Part of a small language model's weights.
Size: 14 layers, width 160, MLP 448 SwiGLU, 3.9M parameters.
MLP neurons of a small language model. Each row is named by its layer, matrix (down: output weights) and neuron, and shows model dimensions 32-95. Each number is 50 + 10 x the weight over its row's rms, rounded and kept within 0 to 99. A neuron's up and down rows have the sign that makes its largest values positive.
Before each neuron's rows, "fires before" lists the tokens most often just after its 100 highest values on Wikipedia text that the model never trained on.

fires before: "ation", "ated", "al", "ate", "ating", "ations"
L11.down342:64 39 52 58 47 53 38 28 43 44 48 50 51 42 48 45 43 58 52 57 59 30 62 47 42 34 54 32 65 31 48 51 58 47 45 69 60 50 50 59 53 37 49 68 63 64 56 54 60 54 40 61 44 46 57 77 65 40 56 35 51 56 30 54

fires before: "ord", "an", "z", "on", "1", "0"
L11.down308:52 62 56 41 35 49 37 48 36 46 38 61 57 60 34 59 48 37 48 42 25 45 80 50 37 49 64 56 55 49 52 57 78 77 48 61 49 57 51 60 56 47 53 49 52 44 48 49 52 50 46 74 38 46 45 51 62 50 44 58 57 38 44 65

fires before: "any", "os", "le", "ut", "an", "are"
L4.down328:56 60 59 62 50 42 50 64 46 48 59 51 61 55 33 49 47 45 52 63 24 36 45 44 52 41 42 25 61 57 58 48 29 47 33 42 58 53 53 32 45 50 54 48 48 46 51 59 62 38 45 41 33 45 40 47 49 45 48 66 55 28 27 53

fires before: "an", "e", "a", " |", " of", ";"
L7.down216:38 33 63 59 39 45 36 50 45 65 58 49 56 52 47 59 56 47 59 51 61 59 55 47 45 47 47 49 44 62 56 52 48 64 36 37 44 54 68 53 49 31 51 52 19 62 53 35 43 62 57 50 48 49 46 46 38 46 67 68 45 56 60 53

fires before: "out", "f", "il", "it", "le"
L10.down118:54 57 56 55 62 61 54 51 57 29 40 62 50 57 60 61 63 46 46 54 26 17 59 53 54 37 31 46 38 36 46 54 39 41 43 46 51 62 41 54 52 48 53 46 48 59 52 62 59 54 51 41 31 47 58 65 53 50 58 48 25 32 64 37

fires before: "00", "0", "th", "5", " to", " m"
L11.down144:45 56 47 59 41 48 54 37 43 51 48 43 65 48 46 49 49 52 44 62 47 46 65 57 46 55 47 38 51 41 41 51 40 39 54 62 65 51 43 54 39 27 58 43 44 46 57 58 45 62 52 46 49 46 57 41 60 54 43 47 48 55 40 50

fires before: "0", "1", "2", "6", "3"
L10.down324:55 39 53 62 49 47 78 52 64 56 49 57 58 56 42 55 57 39 44 50 36 44 52 49 35 51 67 51 76 53 58 58 68 51 50 40 54 40 48 50 56 65 52 47 35 33 44 43 54 43 39 57 42 48 48 39 61 44 45 62 45 45 58 49

fires before: "ed", "e", "ing", "ion", "c"
L8.down79:38 61 53 30 46 41 43 58 56 59 67 29 53 55 54 35 38 37 57 55 48 62 36 45 32 70 45 70 30 52 43 51 44 57 41 39 37 40 28 47 38 47 42 54 52 45 67 53 56 42 43 39 53 35 59 39 49 59 62 50 37 54 39 63

fires before: "er", "ten", "e", "ing", "ch", "es"
L10.down22:57 55 31 48 47 44 25 42 49 49 62 56 30 48 51 31 40 41 50 39 40 49 63 16 54 40 31 56 51 60 37 41 52 66 62 54 42 53 55 63 43 48 51 49 47 48 59 46 37 49 54 42 40 45 65 55 53 37 31 55 44 50 64 54

fires before: "y", "ing", "ed", "es", "er"
L11.down273:47 70 37 59 41 32 71 50 66 44 51 45 52 48 54 53 47 56 54 51 67 42 47 43 51 68 58 53 55 55 48 54 60 54 48 36 42 42 55 50 65 35 57 46 64 47 65 45 39 32 52 62 69 53 50 42 39 48 61 41 36 50 61 44

fires before: "0", "1", "2", "6", "3", "5"
L11.down59:48 57 49 45 49 63 55 49 61 41 49 49 65 48 61 34 42 31 48 44 50 40 52 42 48 42 48 30 52 60 55 46 51 70 48 52 52 28 58 51 64 54 55 37 45 51 43 49 45 55 38 53 36 50 61 53 54 49 55 50 65 53 53 40

fires before: "-", " ", "|", "M", "\""
L10.down421:43 36 62 53 54 47 61 48 43 71 56 73 48 47 39 55 48 54 49 48 45 64 58 38 72 44 49 53 72 66 60 54 38 39 38 68 48 54 45 58 60 45 52 57 52 53 37 48 54 28 43 67 59 44 47 51 57 52 41 65 51 47 47 32

fires before: " "
L11.down305:55 75 47 54 62 42 59 41 64 49 55 44 42 31 53 67 56 50 55 47 50 54 73 62 48 52 62 50 59 43 46 49 53 59 41 56 42 72 54 39 57 38 48 63 39 47 63 48 48 46 49 65 51 55 39 54 47 55 50 38 37 41 68 67

fires before: "d", "v", "m", "am", "j", "op"
L9.down132:56 52 62 59 64 61 57 45 46 50 48 61 40 64 50 70 40 28 30 56 50 46 50 41 49 59 56 60 42 47 43 48 56 50 75 46 58 67 57 76 38 44 45 39 57 61 62 57 65 58 57 55 37 48 53 52 45 53 53 52 40 37 51 55

fires before: "ic", "is", "es", "ia", "i", "us"
L11.down176:40 57 43 51 55 51 66 40 41 42 48 42 31 40 49 34 46 46 47 51 47 41 41 56 64 48 45 49 53 53 27 49 55 47 63 42 55 46 55 48 58 27 63 38 20 70 59 42 43 42 39 54 46 54 63 78 39 54 57 45 59 62 64 40

fires before: "es", "ed", "or", " by", "enc", "ent"
L6.down386:48 52 28 57 38 49 40 40 45 46 57 53 60 66 51 59 49 19 52 49 57 73 46 36 54 53 66 66 63 55 52 49 45 51 54 40 48 52 43 41 49 59 30 43 57 34 58 56 51 48 35 59 47 46 53 52 76 35 43 36 32 40 49 48

fires before: "vel", "f", "b", "ed", "v", "g"
L10.down316:61 44 62 41 47 50 53 62 63 48 60 27 47 59 54 38 45 52 42 56 43 52 26 38 49 52 37 66 38 52 52 51 42 54 48 44 46 30 41 51 49 55 48 37 55 42 37 71 47 43 74 43 44 52 60 37 47 46 49 59 38 48 65 45

fires before: "-", " ", "|"
L4.down251:35 61 63 58 42 61 62 51 48 58 39 37 39 44 54 53 50 47 41 58 31 45 58 45 42 55 50 64 67 46 58 45 37 55 39 58 47 40 35 46 47 70 35 64 48 61 61 46 46 40 38 52 53 62 32 45 51 58 53 70 46 64 36 44

fires before: "p", "ity", "if", "t", "ities"
L11.down287:39 38 49 50 61 34 53 67 43 30 36 70 55 72 69 65 66 46 58 58 28 50 40 64 39 46 46 56 61 46 44 57 59 45 43 40 57 50 44 46 57 56 41 53 57 45 48 47 53 45 40 41 53 55 51 56 64 38 36 39 57 63 36 50

fires before: "op", "ed", "ru", "ing"
L7.down88:47 55 43 47 41 42 38 35 47 65 52 63 38 33 38 38 49 58 44 37 35 24 37 54 28 43 38 56 54 57 62 43 62 55 58 53 33 58 27 50 51 45 65 67 55 60 55 52 25 41 54 49 44 61 31 51 46 49 58 51 56 44 64 52

fires before: "er", "ion", "ten", "ic", "ing", "at"
L6.down111:34 45 55 47 44 30 42 44 60 38 60 35 63 55 77 43 49 51 53 41 53 62 56 48 47 63 49 51 53 41 27 59 71 49 36 50 42 32 42 34 58 29 48 50 51 41 58 38 42 42 54 28 37 58 51 48 58 51 56 56 33 67 42 49

fires before: "en", "ed", "es", "ing", "el"
L11.down394:55 47 43 54 37 56 46 42 52 53 66 53 55 59 46 43 55 27 53 45 46 46 49 51 62 53 68 38 41 60 44 53 52 48 52 50 52 42 53 61 57 41 36 43 54 56 61 42 55 65 31 56 66 40 34 36 48 60 44 35 62 41 52 40

fires before: "5", "4", "7", "8", "6", "9"
L11.down27:48 64 48 37 29 55 40 43 59 55 53 55 78 59 51 43 47 43 65 46 37 52 50 41 44 46 50 44 58 43 80 56 55 58 55 47 45 34 67 63 53 47 59 39 43 47 41 60 57 62 44 55 40 37 44 55 40 46 43 50 54 47 51 44

fires before: "|", "an", "er", "in", "ber", "ed"
L10.down29:45 27 60 60 52 48 57 67 46 54 54 43 35 48 45 57 34 69 58 54 59 47 74 45 57 41 48 54 60 42 62 49 50 52 47 56 28 52 49 51 69 59 57 48 52 31 43 56 57 46 45 57 54 44 41 69 66 36 52 51 40 34 56 48

fires before: "e", "ent", "ire", "es", "ad", "al"
L4.down19:61 62 26 40 38 51 64 55 59 45 42 48 25 55 44 59 69 40 49 46 62 41 67 37 39 42 42 54 53 47 57 63 44 53 46 64 31 63 70 23 52 59 56 65 51 58 68 72 58 53 50 67 39 49 59 58 57 55 61 51 38 67 44 62

fires before: "ation", "at", "a", "ative", "ate", "ated"
L10.down40:33 58 47 57 51 46 49 31 37 75 52 48 41 44 46 49 79 45 38 63 43 33 40 53 42 53 35 43 26 44 55 55 59 51 49 46 54 46 53 39 47 53 51 33 41 72 62 40 51 52 40 54 46 48 55 56 61 31 41 39 42 45 45 38

fires before: "-", "|", "M"
L4.down238:33 61 62 56 57 45 70 38 57 54 50 39 60 31 45 56 47 39 41 37 49 47 47 51 55 58 40 58 66 60 65 44 36 52 31 59 46 63 44 43 52 70 52 59 59 50 61 42 52 57 44 54 52 74 30 46 65 44 55 55 50 50 22 50

fires before: "3", "4", "0", "5"
L11.down136:69 40 60 57 31 65 47 53 51 55 55 47 55 51 59 41 54 48 54 47 45 63 41 34 73 74 37 47 57 57 29 59 47 51 65 51 67 55 51 68 51 25 54 57 64 45 55 49 49 48 57 27 58 50 52 34 52 49 54 53 54 70 36 42

fires before: "it", "ant", "ov", "r", "in"
L10.down244:62 44 42 40 50 49 47 55 43 50 45 56 59 53 54 55 48 61 42 37 44 48 38 51 47 43 32 54 36 37 51 35 58 45 60 58 42 47 49 65 56 51 81 56 59 60 47 69 43 53 42 56 48 48 38 63 38 50 57 54 68 49 59 56

fires before: " of", ",", ".", "\n", " in", " and"
L10.down216:56 35 37 51 33 60 43 66 49 39 58 47 41 48 42 39 44 81 47 48 40 42 52 59 65 52 55 51 45 48 61 51 51 41 32 57 54 45 37 49 38 56 58 51 58 55 41 55 56 51 45 40 58 51 45 67 39 54 39 59 60 65 43 37

fires before: "as", "im", "us", "ina", "in", "a"
L11.down269:48 42 49 56 71 43 65 43 65 60 34 58 44 57 56 59 55 62 49 70 66 67 59 52 63 44 53 46 65 61 56 58 50 39 60 61 52 49 36 33 44 48 76 45 31 34 36 38 40 45 51 52 56 58 43 78 43 45 60 46 50 57 56 54

fires before: " "
L7.down235:38 45 51 46 41 49 39 50 51 47 38 23 33 36 50 40 53 55 62 50 51 38 53 49 43 44 51 51 43 38 50 48 49 52 68 57 50 87 58 66 50 81 54 50 33 55 64 57 70 50 53 42 45 46 50 63 42 64 46 50 66 47 44 47

fires before: " ", "ur", ".", "r", "ft"
L9.down322:37 46 45 56 32 42 69 54 56 47 55 50 59 40 57 51 44 63 50 35 56 43 39 56 48 44 46 57 35 60 51 39 59 39 55 38 46 64 56 45 49 59 67 46 36 55 43 43 63 60 44 54 46 56 51 45 45 54 56 39 61 42 61 32

fires before: "ia", "ic", "e", "iz", "y", "ly"
L10.down197:45 49 47 60 43 59 59 51 37 26 35 51 52 42 49 60 38 31 52 49 56 43 43 71 60 37 55 32 56 38 50 56 51 50 66 59 42 32 49 52 59 40 42 62 44 63 50 42 59 37 56 57 39 30 60 64 47 43 46 72 71 54 58 50

fires before: "en", "al", "ing", "als", "es", "er"
L7.down7:52 34 43 42 52 68 25 58 61 45 61 64 65 54 41 58 34 36 57 37 44 41 49 63 47 47 56 80 46 50 54 37 67 42 55 52 46 32 55 48 48 62 40 63 47 49 48 82 51 49 54 48 53 58 56 58 52 65 59 34 61 60 47 65

fires before: "ag", "age", "ac", "b"
L10.down56:41 50 43 43 53 50 82 35 59 24 41 40 57 54 58 43 46 34 47 37 43 40 60 38 64 44 51 57 62 43 43 69 44 38 55 51 61 38 47 40 45 64 60 43 44 40 30 49 56 42 37 39 41 48 39 45 40 41 49 42 24 57 46 51

fires before: "ar", "le", "os", "any", "ary", "an"
L11.down46:55 57 51 38 44 46 46 69 59 50 35 47 49 62 50 45 52 45 42 67 45 41 46 63 58 36 51 61 32 54 56 42 51 36 46 37 50 68 49 38 73 57 43 41 47 45 39 52 63 36 42 52 58 34 43 37 33 36 43 78 49 41 41 56

fires before: "==", "-", "===", "|", "The"
L10.down68:31 65 67 50 43 64 53 44 47 45 46 47 70 55 58 64 37 50 51 70 51 65 58 41 60 63 51 60 66 67 54 19 34 63 62 49 50 61 51 63 46 55 58 52 54 70 40 52 60 33 35 42 50 58 53 52 73 41 47 40 45 60 44 47

fires before: " ", " of"
L9.down22:52 41 57 47 51 56 31 56 51 48 60 64 52 38 61 64 51 45 66 82 45 55 48 60 39 58 54 44 41 45 49 46 48 55 50 56 61 76 61 28 59 43 53 56 27 53 45 57 56 48 65 64 54 52 35 50 44 50 47 53 54 40 46 61

fires before: "ent", "ish", "ence", "y", "ied", "enc"
L9.down27:58 51 39 57 38 45 39 51 54 50 32 58 27 51 60 61 51 50 67 45 50 45 53 64 39 47 39 29 44 53 53 46 55 50 55 56 40 50 56 74 38 72 51 52 48 59 64 46 55 56 43 49 52 46 48 41 55 51 54 42 75 48 50 54

fires before: "in", "inn"
L10.down286:45 58 51 48 46 43 78 42 45 55 55 38 46 38 62 51 53 52 37 63 53 50 44 54 34 40 36 36 61 57 42 53 54 52 64 64 44 48 32 51 40 65 50 47 36 45 44 57 56 47 48 50 60 54 56 64 41 46 51 38 50 31 59 40

fires before: "pe", "er", "port", "p", "ers"
L11.down366:51 36 52 39 64 53 37 43 50 49 44 55 60 49 47 60 43 49 71 60 36 58 50 63 45 62 59 58 35 39 62 65 56 51 36 46 60 51 58 50 59 58 53 49 41 54 52 37 60 25 43 47 38 28 55 52 62 52 36 41 46 60 48 53

fires before: " ", "om", "N", "^{", "m", "q"
L9.down291:48 43 68 37 56 36 43 52 23 47 41 57 44 52 58 58 42 57 66 47 50 43 48 60 37 56 61 50 51 47 43 55 71 61 39 52 43 50 59 58 68 54 52 47 34 53 53 54 48 60 54 46 37 53 64 42 69 39 44 51 48 47 64 55

fires before: "ed", "ing", "es", "e", " to", "ated"
L11.down130:48 53 52 37 58 37 42 60 34 53 44 34 40 40 35 64 68 59 48 37 49 42 70 37 53 49 55 62 40 52 56 57 65 72 47 42 55 45 52 72 60 42 54 53 44 56 53 38 53 38 44 37 42 37 52 55 52 53 60 68 66 48 55 52

fires before: "out", "le", "t", "b", "an"
L4.down304:53 41 54 63 50 56 64 56 46 42 41 49 48 69 33 63 61 59 44 57 42 38 60 27 42 48 42 53 54 51 46 59 53 51 53 43 70 48 40 60 42 39 55 59 41 45 70 54 55 69 40 59 46 56 59 45 58 53 45 45 43 34 27 33

fires before: "y", "ia", "ik", "i"
L10.down130:29 41 55 40 53 51 51 48 52 53 42 44 47 43 40 63 66 43 41 66 77 34 50 59 49 27 50 55 56 59 31 52 71 37 69 43 49 29 52 49 38 52 50 38 27 54 60 55 51 48 50 57 63 44 57 48 51 56 67 50 63 52 50 46

fires before: " to", " the", " that", " a", "ion", "d"
L7.down381:49 37 51 49 34 42 39 49 48 49 55 42 40 53 59 53 47 43 54 54 51 68 57 45 55 66 54 74 64 52 53 37 51 25 47 54 33 59 47 41 52 50 49 60 59 56 54 66 38 57 53 48 64 34 47 50 42 50 61 40 55 52 46 47

fires before: "t", "c", "p", "it", "re"
L8.down47:38 35 56 53 57 54 30 48 53 48 42 59 55 41 65 40 61 55 63 40 39 59 50 28 54 64 43 43 53 32 51 56 45 53 47 32 45 52 43 32 59 56 64 50 60 61 58 34 53 37 43 27 60 29 52 45 59 32 35 53 62 35 57 36

fires before: "p", "ign", "id", "ect", "ident", "c"
L9.down424:44 51 43 61 63 65 57 58 57 36 71 51 42 43 36 57 73 45 58 62 45 56 54 59 43 52 50 32 64 29 39 46 64 56 70 49 50 57 45 48 64 56 55 51 43 57 42 47 66 59 60 50 63 39 46 55 53 49 67 46 41 37 50 48

fires before: "e", "es", "y", "ity", "en", "p"
L9.down271:35 62 44 40 33 50 20 46 52 47 39 56 45 54 59 46 62 27 56 44 57 54 53 37 46 51 45 48 46 52 59 52 49 47 60 41 44 49 63 45 54 54 59 45 40 61 45 37 54 42 67 41 48 53 55 36 61 45 51 59 47 52 32 52

fires before: "al", "als", "es", "y", "e", "ing"
L8.down42:46 62 20 61 29 44 65 51 49 51 42 52 55 45 35 54 49 45 53 47 28 44 62 54 62 62 45 32 60 48 56 55 40 46 46 57 54 51 68 42 55 53 54 55 57 52 68 54 52 48 50 63 55 46 45 53 47 40 55 59 61 70 27 62

fires before: "el", "le", "t", "it", "ord", "ite"
L11.down377:53 43 52 53 49 26 34 46 53 32 41 61 56 61 40 43 54 45 48 45 56 43 52 67 57 58 64 52 56 48 65 45 47 58 42 46 61 73 25 60 45 57 60 55 59 43 48 63 61 33 36 41 51 49 19 58 54 66 34 39 53 52 40 49

fires before: "t", "th", "is", " |", "ey", "ar"
L6.down400:49 55 52 45 54 23 45 52 51 54 55 47 54 45 51 52 51 51 40 58 57 35 43 52 63 50 31 29 58 54 62 61 52 52 41 54 60 52 30 49 52 31 57 35 64 57 51 36 46 62 24 51 47 40 54 39 28 57 25 58 51 58 43 48

fires before: "y", "in", "ain", "ro", "rib"
L6.down200:56 48 32 43 39 48 36 63 63 54 45 47 65 51 36 54 54 42 56 48 45 34 30 47 46 39 64 50 45 65 56 48 40 43 54 61 58 59 64 55 36 41 60 48 46 30 56 41 61 48 46 66 48 43 57 49 52 41 58 41 31 38 50 52

fires before: " ", " R"
L10.down98:49 42 44 45 54 47 39 52 46 52 56 46 36 64 43 56 62 53 50 47 60 54 55 60 50 47 52 36 36 40 41 59 46 52 57 33 42 89 70 46 57 87 56 55 51 58 50 52 81 51 44 48 43 47 52 54 52 53 46 46 51 42 65 57

fires before: "al", "ation", "or", "en", "p", "am"
L8.down416:46 60 41 39 67 49 45 34 61 54 57 50 58 55 39 57 55 41 54 54 29 63 49 53 44 54 49 62 34 70 57 38 46 69 61 38 50 35 50 26 48 39 58 62 44 33 60 34 53 56 57 45 31 62 42 58 54 48 55 48 51 65 56 48

fires before: "p", "c", "9", "g", " p", "pe"
L10.down366:31 36 61 41 67 64 72 49 58 38 47 35 47 36 53 50 53 43 60 66 59 65 39 53 52 56 39 67 61 52 54 57 54 34 62 50 47 49 37 51 43 58 57 51 36 40 45 45 58 46 60 39 57 37 50 66 62 39 76 41 33 32 49 30

fires before: "6", "or", "t", "7", "5", "ron"
L10.down245:42 41 59 33 40 37 65 56 49 57 63 42 54 36 64 44 62 42 42 63 51 46 53 51 36 42 54 35 44 51 49 47 57 38 54 62 47 59 58 36 50 64 68 62 33 37 58 39 44 58 40 49 62 48 51 66 42 42 51 49 41 30 55 63

fires before: "e", "es", "ed", "ion"
L7.down192:31 53 45 39 51 37 41 55 40 57 65 60 45 57 33 51 52 48 38 46 45 55 48 53 51 43 38 51 40 44 42 49 54 71 46 59 49 59 31 67 52 40 70 58 54 65 42 47 35 38 74 57 33 38 52 31 57 55 43 65 49 64 63 38

fires before: "ague", "e", "g", "ft", "v"
L4.down159:46 61 47 35 62 71 50 30 55 29 56 32 55 30 48 46 40 40 47 68 44 60 53 57 45 37 47 58 48 46 49 58 51 55 54 62 49 37 41 52 50 51 61 57 39 51 48 47 51 61 69 45 38 54 54 57 45 36 51 60 35 73 56 39

fires before: "e", " of", "ial", "ion", " in"
L7.down122:51 48 37 30 50 41 37 55 50 48 52 51 39 50 46 52 64 52 48 43 54 59 47 60 59 62 56 41 59 59 53 52 50 51 52 57 38 35 45 49 43 61 58 35 58 60 49 43 48 43 58 36 61 47 56 33 43 45 66 75 57 61 54 42

fires before: "ed", "es", "ing", "er"
L10.down39:57 48 46 44 53 58 43 44 53 65 59 54 50 78 69 54 45 40 53 45 40 27 47 50 56 62 59 42 63 62 46 60 41 45 50 45 48 58 61 55 46 56 53 55 57 70 58 58 53 61 49 50 40 43 53 60 43 63 51 46 58 36 61 34

fires before: "ed", "ion", "ation", "ive"
L9.down383:51 53 50 34 46 39 33 29 45 61 46 60 46 57 36 43 30 37 47 41 34 57 57 37 51 53 43 48 42 65 53 47 71 51 58 48 39 63 61 40 55 58 54 57 56 52 57 50 41 45 40 53 42 36 50 43 43 40 45 55 62 65 50 44

fires before: "d", "v", "m", "j", "op"
L4.down144:52 32 40 42 55 66 48 31 57 55 29 48 47 35 47 62 31 43 40 46 43 53 41 28 44 54 39 57 37 34 52 37 56 51 65 42 45 53 45 63 44 64 31 32 52 65 47 51 55 45 62 53 43 58 53 57 65 51 52 62 41 46 52 38

fires before: "ge", "ague", "g", "ment"
L11.down80:48 47 33 25 36 74 53 49 60 47 55 42 44 46 50 47 52 42 46 53 49 28 53 40 69 59 33 49 46 62 51 57 66 54 47 65 50 50 48 66 64 49 48 51 33 74 50 44 53 52 69 41 50 64 45 61 61 53 39 45 54 74 57 43

fires before: "ing", "ed", "s", "ings", "'s", ":"
L4.down400:60 69 30 46 39 42 59 42 38 62 36 44 35 55 55 55 42 69 55 51 51 49 34 37 47 65 53 56 50 38 58 55 37 50 49 41 59 62 46 57 46 65 64 50 60 57 54 59 46 56 50 42 45 67 47 44 39 57 55 75 53 46 46 63

fires before: " ", "|\n", " \"", "y", " $", "ed"
L9.down175:37 58 45 50 54 57 46 53 60 51 51 37 32 44 53 41 46 57 45 40 48 41 52 49 45 46 42 44 41 63 53 49 41 34 58 46 49 74 67 54 68 74 51 42 34 58 61 50 75 56 47 45 39 34 57 43 29 48 56 60 39 52 60 48

fires before: "op", "d", "m", "v", "ed", "j"
L9.down344:60 53 48 51 55 50 45 50 58 43 59 49 51 54 59 39 38 34 46 50 46 57 34 51 30 63 45 61 66 53 49 43 41 54 60 56 45 43 78 62 52 31 61 48 34 49 61 57 68 47 50 42 57 67 64 52 46 48 39 63 49 48 64 53

fires before: "an", "ment", "ed", "b", "ans", "ant"
L11.down427:67 41 52 63 49 48 70 55 50 48 56 46 35 43 52 47 54 44 66 46 42 37 50 33 49 36 40 57 57 30 50 44 46 50 50 52 43 48 51 48 57 52 43 37 51 65 51 60 38 54 46 63 44 59 38 58 56 58 57 39 61 47 49 42

fires before: " |", "usic"
L11.down430:50 65 59 53 36 51 49 47 58 52 50 62 53 58 69 51 35 66 32 49 37 36 41 61 68 45 55 55 46 73 39 52 58 46 56 39 54 51 54 55 27 56 52 44 55 58 40 46 45 53 52 34 46 39 53 35 28 48 38 41 50 53 45 46

fires before: " ", " —", " A", " U", "os", "op"
L11.down195:40 62 49 62 55 57 48 56 45 62 61 51 41 60 45 40 46 52 57 43 52 52 52 54 44 53 42 66 63 48 47 53 28 35 59 54 49 63 51 52 32 77 42 64 63 47 57 45 62 35 48 50 42 39 49 37 47 48 54 57 67 51 59 50

fires before: " that", " the", ",", " to", " \""
L9.down197:66 37 56 20 57 59 42 54 38 54 59 73 46 46 51 71 43 55 63 44 39 47 72 44 57 53 47 44 57 43 48 57 39 54 52 78 32 59 56 54 43 62 51 55 43 65 47 58 52 59 52 53 61 36 50 50 49 35 64 33 54 48 63 57

fires before: ",", ".", " and", " in", " of", ".\n\n"
L11.down349:46 35 52 61 27 47 53 54 44 51 42 57 58 42 40 62 42 55 51 55 59 55 46 46 47 54 61 42 43 55 42 61 47 47 33 30 42 53 43 52 66 50 66 56 48 63 49 49 54 61 41 32 57 56 30 44 76 45 29 31 66 41 49 66

fires before: "es", "et", "ing", "i", "m", "ian"
L11.down442:57 47 52 67 39 46 45 45 59 47 52 45 56 51 53 56 44 48 38 41 42 62 49 59 72 40 62 64 52 62 34 49 43 58 33 42 52 56 49 51 72 37 41 73 65 70 47 37 53 42 52 44 60 52 64 59 45 56 51 66 58 51 57 27

fires before: "en", "ent", "p", "ale", "an"
L11.down71:35 71 27 58 51 49 47 55 41 50 42 59 48 54 53 65 59 56 50 37 40 43 47 34 38 47 38 58 35 56 44 50 43 58 45 33 42 58 49 47 56 42 46 61 36 43 51 44 44 39 55 35 47 37 50 44 35 51 51 32 60 50 40 50

fires before: "id", "om", "k", "iz", "ount"
L11.down4:63 65 49 42 30 60 41 42 55 54 59 71 58 35 52 33 46 49 59 62 68 35 57 49 61 45 55 57 55 55 49 51 54 54 46 58 54 52 34 68 52 42 39 53 53 56 40 52 56 36 46 55 62 43 53 33 48 47 51 58 40 48 41 51

fires before: "ed", "s", "ing", "al"
L11.down210:64 54 34 67 48 47 46 45 61 31 32 75 47 49 41 49 36 56 60 35 45 46 50 46 54 65 30 59 54 60 46 37 54 48 54 48 52 59 52 49 39 56 56 51 59 47 57 51 46 46 62 47 42 52 36 52 65 58 64 37 60 62 53 48

fires before: "ed", "ction", "ced", "ing", "ce", " to"
L9.down65:48 49 46 43 47 45 44 68 31 46 65 60 52 51 63 48 57 53 37 31 45 48 56 64 41 62 55 45 30 70 40 39 61 70 40 51 64 31 50 30 53 63 55 47 29 57 62 47 71 57 58 39 44 51 52 58 43 47 57 46 38 63 41 39

fires before: "ction", "ct", "ing", "al", "es", "en"
L4.down30:59 57 58 51 39 54 63 58 44 50 38 54 54 43 49 62 45 60 49 50 36 45 51 56 49 48 53 58 35 62 55 39 53 69 41 48 46 58 57 42 58 57 59 52 43 55 63 36 52 38 59 60 41 50 48 54 35 54 63 71 41 62 59 43

fires before: "ever", "th", " ", "or", "ard", " the"
L7.down70:46 63 79 48 52 62 41 54 41 54 77 69 48 42 42 63 37 54 54 64 54 38 63 51 44 46 48 45 35 57 49 71 60 44 53 55 54 54 46 57 44 24 40 53 38 65 59 49 47 55 53 62 57 58 67 55 42 36 42 48 47 50 73 45